Weights of a small transformer language model.
Size: 13 layers, width 256, vocabulary 8192, 10.8M parameters.
Architecture: RMSNorm before each block, no biases in attention or MLP.
Training: a variant of Adam for these matrices, 297M tokens, 4217 steps.
MLP neurons of a small language model. Each row is named by its layer, matrix (gate and up: input weights) and neuron, and shows model dimensions 16-111. Each number is 500 + 50 x the weight over its row's rms, rounded and kept within 0 to 999. Numbers have three digits each. A neuron's up and down rows have the sign that makes its largest values positive.
A block is one neuron, or neurons of one layer that tend to fire together. After each block is what it responds to, as a language model described it from the Wikipedia text at the highest values.

L8.gate254:474517507464602528507488533445546513489419538509542568525494430511489455525538437571503441476433468480437500564434544442452560430496406539481562488409507441444431585529408473529564558535502555544462508544477456582481526530513508541510513426521538473510416578439587534496506482486459481474
L8.up254:449552490549524466578543529473546545537537528401619493490539535550508587601486525412531513484602509481433467429485460569582522492555503363417485532488444509523593531512467548480464582511434511508451452509462438538526515519427464509562483571565565579522488510563532492530539568515528457490
Responds to: Mostly "of" linking institution names (Ministry of, Department of, Institute of), plus mid-word pieces of foreign place or personal names (Rhe-in, Uma-y-yad, Som-ali).

L8.gate304:606453520541413524531549521448575499485434566507459512534465494463483478495364421532376545502480445505581503477492452565496587479508543473558516474550419596518545535550491428604584496486479497511514567519467581419539494546523601451473556438495504497462570475456503458520387477568454486527
L8.up304:629450515477475408528538582400540486558491512479466462554482499431563426509525395534521458532493488549574485521555446459510519526550454537488499523573417511445529508553564439500542418457449540543475491554395589460554422545554473407545558403519593499468523406572529416604438483458532494573
Responds to: Separators and short field values in Wikipedia tables, infoboxes and career lists, such as the N in coordinates, W for a win, and | or / between cells.

L4.gate27:557432545533526410487496542427491531510467455568394501443564508538506416425500434496417415485430532611484489550473466467491543544480489529510522457611542568496490518544552438520512436533484572541503534465484463413514413617510518474482463430570620457461620433549512413493475506478490446454
L4.up27:512503498558516559564502525509582574494541448520459430617529485489504534487412435527462475441456552464498486587417531566429493513513522546531461465537498539478499482491396419425593442486368491424521496516364584496493518534518522509461481463429426460472478475451592560458511486521354433492
L4.gate98:490450589492507488493535512524458510545521513472545531529489508471555412492544520492494549542471503465533411490625584555549494493524520454456478508550449473517535484511520585478495406590495541430575515522415533433459379481454470393476538473531491511441566476472613482451498371403441449473
L4.up98:525461571504421462571481516444546460499413518526630537440522428435487514492514471575519635442523442529486554509500424498431542514447510534440572528586475519478530621518558374463436568537481505467447556460441505496511454575500559500462424455491474525483503576526466382569540522551491445487
L4.gate194:471547491436512516547546411463453452442572496434556458534496531492534492480373484558453484460450510530476471546478580490536546563499509519503558514552441468490518586478507428476555565527504478487482506601443416474443494646478603490438508405458542555512511426457552543418515486429442428488
L4.up194:505477542432533554561484421506511502456537501484527419566595518419541474472507419483638458420537422472519446550606570427519500494543449556467511547492521485454505594557486404405527517484512588553532498538472462568516529587472487518489492427534471544478536478433539565380557515462539360516
L4.gate265:420493572482536399571455494596480611492347484528460520510561464621536509569415521516411461562456467507488492563533475495590523558443581594490489439517558501472501434504508554531567404598591582555453495577547486398507453526555511491484548440445473506475526468445478464538543578497519552489
L4.up265:589576509536412547463417551437544551440497567474556555434488589424550436421412519386603543455559535585492512513452490453454580521554472449479496475538438427561454515426537467453461418419605486481400503539453572553508503516435433547568506459581567424484509441515549437512457481467450582499
Responds to: Separator tokens inside Wikipedia infobox fields and tables, such as the slash in "Team / Apps / (Gls)", the colon after "Platforms" or "Genus", and column pipes; weaker on scattered prose words.

L8.gate209:544503449542514523601461577579543543468497547444432515447531502487499441428458366520492492498446530462316523401517495517512539574469616557454444531505548496587511404495518503518622484533611444453530551538545520467521461488441536475437545549559479490471472476477454562489469539500580449510
L8.up209:596578460545519394568478460519498403555560437485501495498509503481552468486524478445528421463508470500467547547446578569535570407477531476448414452527496474583513552543472485500521471517516485440508495522509545415434460396479517517556495450543518500600393453469495537488561491460545503379
Responds to: Decimal points and number pieces inside Wikipedia table cells: climate temperatures, vote and population percentages, chart positions, e.g. 20.4, 30.06%, 27–23.

L10.gate21:460452522444621487527504556543428476595525549462613544474489495457529605521446438458544495506514573496439453562470534522567515478484479509497553473517486442445527481583478451504569572565560524465474542593421495477473441457473506492533481480518447482602425546458451441522544425494475449399
L10.up21:470486431457557511548514414564444487613430525466528476539591399449422517499472455565517507482511478542493456581507506471530458492500433467538574454558459380455498485423487417558505526542447451559470489551495474472546558507468480430483550545435570485564515500480508543518614466496536492496
L10.gate170:433496552520520446579504540540499532566527506604461577482445513621480473550400590572445445543526471482446548467535457647490540508502454481421505506470528510568556425483535452558497561454583521503496446475429506485479440436464504553476439549440543482439467542473447544466513551525484481572
L10.up170:552536426423486499506462351503441469517503497488471411587541467455497466565616535581516580527553560557429530462509500472543437470507632600458444542539520485508506558513461494462560539500560486584482373577564526477502513476508474585513518532540601602477459510563530443466525479408449547516
L10.gate258:484557428478511496494435498478601520472603499524503561427514543482556552531504557515516577513475635538464493619480496603478502493349457490470430629473427477513506523561467524466532546441610356469526575560577538392536574477525476440579507468534522508494529500543493556524588420495504487487
L10.up258:547581487607615469513532591521568526545514442550571486451494500505476537450537466523531561538442523582456545562595530498442508421524429479536554550547483435511531497551506437486521485594498567467566520467475506531395519429501490452475519375517534497540494492466434496516540457484550549454
L10.gate280:620481463563520521524564539442527600461469450491636422495517559547459491481424585474462433509512542509406475513487603425491549455527539545620519523537492568471511545562464441504540602555579529518534542596582394470470546414517561470483550458527604549576467557529526498456534479520524462505
L10.up280:486512488544544578483439557473431457576449461459401425558454522479450446592511528483595562495560556367557474566555455473474457526439467465523558564480460532536509507472506371499474536534539475544448485442513498444515464521454469539468563520468478524494576541499515430502410443502492502495
Responds to: Mostly "the" after spatial prepositions (at, in, to, under, over) in place descriptions, e.g. "in the Ariège", "to the west"; rarely mid-word fragments.

L10.gate75:534456509435421514548540483430508533466449437475530530537546562644450564505546522542427391520501545533532546484564497343432494481421451570442557506507480558480517443443562472465532569503504435508419506395491529441427441579477521503483544495485507493506427468515508412459520524445461412491
L10.up75:533531559520511435516468466543498499459493503504487498493484496476579506418514535456579508509595578453521508422476574532507468506492505502514476547456467521553494489477424424439490550513488486501451412449591540455433503505559462436568467582548550512532436451483448474455513582515558358413
L10.gate82:390417558405479479536456547474579464416495461412567472531383556542499479444485546512487471493480409535536437442483591464526594537462554472437525521442447450528404506499494423468424515542459547455494594513472468567513477563491577511508503400585472571492435456601467489462488453554515469517
L10.up82:435475582453481520520490511448477586490505463439498464463516556543540498550535517529491495458559552553565517466492468530503518458512618462445535443553520553392519497459519521464495503483448520520540543484572507489543515533569493572564518514568463592592472506513457631492531477446591443531
L10.gate173:418510554503521527488513526468557508522534535476509395451381489530408474447469472437480465438531554528487448475409556426466550548596477497483544537473445498489513471447548474464527553500459638546514492436349539524454393608524557564615418490448574522460458482493404487486454461520527484460
L10.up173:462498462497386494520528508518423477519448458523635504447484448495546521490421533513430479503493562470530419471480507443511544450496571448435477503441478460446521585523492486412488498524548527466431465528504463522456471489426539498540535543420389562504536529502524456477477574554514507518
L10.gate182:442539529504562465519459537499513544576452494380470454500520518615492547406504484549500498499553515477414518388439580461494465419546477506482491487497433484559465519478559553508434420482426534432473462448418494489421387574610480479546538535520533540431559424563551419478460447452450465515
L10.up182:549517511469583456515503442586494475473536408445503472512440548480531553521506527443505485455489551544438481545557477523454496466507514540509490497527458458492543520532498508470632495493604563572498411502490402475469462483544428486551508508478635485560509432414504512497493362426407482510
Responds to: Middle fragments of long Latinate words, mostly "ti" before -on/-ve, as in innova-ti-on, provoca-ti-ve, preci-si-on; sometimes table cells or ordinals.

L4.gate121:459586493474522442532428584407564505561525548449596460516479549499518474511515404485506500502424502439440435602483528559469432447494467429493508523495504424435489591470474477559536605538537581510623483519493588471429461519544446530391462467471507536488405466514513469472562497528519484484
L4.up121:470542327465514477476600493534538579557532505585587501547393489481501406457411493406475577466431515485456465504489588473518537511505413473449548506598426467424411539525518497499478431529514459503551507588520442462480551425493564408524464563451487428456533502488454474548439466454515457474
L4.gate209:433516474525475476535463553508507501615494535533577543490517467503504465504465506442597443452446421486483477491504481526488552554466534421559577567598428613404469599512445436478427505463482493589519579540412616473637522537414494479484418369471528523471591440480462480489477454511438511508
L4.up209:548500560585547544519488557584539533504423459492593518493529437463511508503523508481521521515557422509437456599443547544488501480519462453593565525526470422400577480536558543533517469594570527515457388572565522499523512479510507488479510484457485480501503570540512435477455564533487503606
L4.gate295:501525459459504428521482507546509508512488473475613475508497467568503470517452507513513576451487539580478427451437555506447545497518513471475459437543367598438491571537543483517502515569504455521542499570450462475434491511445486453498475532488502503478539422495437429550531537468459534475
L4.up295:439504445495513492501577569358520486521473557417530480545393533504512500590457526500504470421405503516491487523476488500519607458600463559557477386485534458477524605480452391477425529509500563544424397470508461469521538487477495533482486531442512513571469497395493561498546491474404556427
L4.gate305:510482449516478423512560484444522548550460409488540533491503521506440411464471533422530565463532514527542481510446610546499461511445525474434471552554458498435476520585527463467487569597523552547415594492397534453511529431478501502579426465476521442501499519510542440487448458390468433464
L4.up305:641484496518474429583562548527633433510556415506535559467503534491495590563456489503558627426492478555520536593519516462513524584517517526546535529474530511461558501434550522509483590528534505587504525571484590488530380495466473535538508513499525481463522520496502442458463547475517551576
Responds to: Tokens in structured Wikipedia text such as infoboxes, climate tables and route listings, notably compass-direction words and parentheses after numbers: "North Eastern", "south-west", "20.1 (".

L10.gate136:518480470557466469565475469463540612495489543450490431480434503581433585556521450575443436511483508463502497517568463500543570455475650527480573511512492539455489453541573488646411547531514445511584518447420604491501436522607510524472477363556523567496542450541540493481525501512456372533
L10.up136:523543510433544423529453519504508476446526455515483530528497498431569461466518541470507508578598552540536393581429495498483501531507414519498494561471546533451496512463518554487482575477503580523531513505500527584562544543504451529628467414456579490571553480464648539545445415545541425512
L10.gate162:396579527438545523471488529522500566434455504577490542452495539499568504540432457476476428472546549518503427572448541453514552443534519536459446563472494442513447500551537524549466495386478447517535501501454524502548500580491475495529513605553582577548527428547512419492440547425499485426
L10.up162:496601540553511384475455485448508448456564604479575434562581471470495534515457582466462417573481474499506381483514503493492443483501505550507507444524490478524528433562539470530479315456423546622444482452537478439499428432509508559487524468494542464512508444574530571536511471487491375416
L10.gate171:536552452462461503553486467510509507497525493517455604518543509476473514520548402584433434611544509574520455479479557491414529453447529532506495456518502504469435487461460424460586500502493491567495492585389551443550467435447562503457534494467507527445454474532486514459436469554584421550
L10.up171:507518497528501358472464460492466557467575565506453605485502551460500467450565455580503507561562527590457561564496535484405455461470541476521494447574514486461529477453558496478529469493511533454598466559443486505527549425480524519538494510465469539474451439581569425403502524455581526529
L10.gate269:497573469515505392532475501476577523482557540524550468535433551586516505381533491590502508516521620548399505484512495538528508524488578482623541532486509539572525451465507548562503548387499462521458436563478510502519397451507481464435532497480531508434422423631517559450523545488463517538
L10.up269:513498553473592479421524423537564608389513511547437485524560545428624483499465387489503464567495424559542464554519628513476523505459426470493539526463523499533558504488424481594459468449556537530449445556492527527544531502486518538547476480559474556457535404482453457457441558497385467588
Responds to: First word of header cells or field names in Wikipedia tables and infobox lists, e.g. No. in track listings, Date, Party, Campus, Molar mass.

L4.gate36:578530412479590433466441545469513442551477482512572528506428502481465498465525519545464457550512438547445519516422621505560607452551571488538467495470495407406529558465514453500543571580572473470423568495490492482552531453436489423436462449489606528465500516508466498487534407542439495424
L4.up36:512360430560451424507504429505509426512512423573585451460460471525538513494530503484451515425514455472375521512443535491488485492475435525567499489572445494472552475558528540500478497593497502421514470542439438499538482475396514581510592521406516474448556502432505496485405459473403529482
L4.gate101:474487624530542586464455545440499526524410454619462496450437568544524558478465515500481479490515474499514566566462469468449558494530480363593590509563461460512473470476560469488531437508423546482533504445466491434570510530438476435594471424513556531431444437499484507522496531566585455549
L4.up101:499480467606424519522493483492557542572540447466532578468539480512446491449503415576505486543549437416469481506507485531531471532576484495554539541493409446514478483452413515535550522415509479472482508546506478432578483586507559585572573499504512479468442528559503435528540491483449439551
L4.gate102:517431469447507410499437525474498472535519530561559538403504513526483553501460626559538510483414485502628518511576521477456584440478492468424546474499476590493399485516534472501448555557568509433543529462566487450410497563451454497403447488529465441484523534541587544548439500453469437510
L4.up102:612597513508516487517479563528539491464472401500507411542519523543498436507557539573468546481524478532429520536440454467548468416516455563526411508508476478471475535541561470424549506568510547507433477471422465482505475439490489458541348457478593566565341537543547454512507480560439453454
L4.gate122:562479450536571471584475511507401415482503548501478467520475494502496517457439441528527465518473504539551520510507522485595486492527527635552495432459477453541493430450414538437427487483502491500546561525529568462627553480487530401493473486443473496492498491515552568486546418491442493508
L4.up122:513494481464534558474508473518500434560487636496502521528430491410496523522502528448550515650471480535600610426473437469589428472540503588487518639499494476492459457422454521491505519475512502476496524459555565480509532429509480413493506572525427511525420483495536606543484573563515473488
Responds to: Decimal points, colons, commas and table pipes right after a digit inside numbers in infoboxes, climate and election tables, such as 0.02, 3:57, 1,252.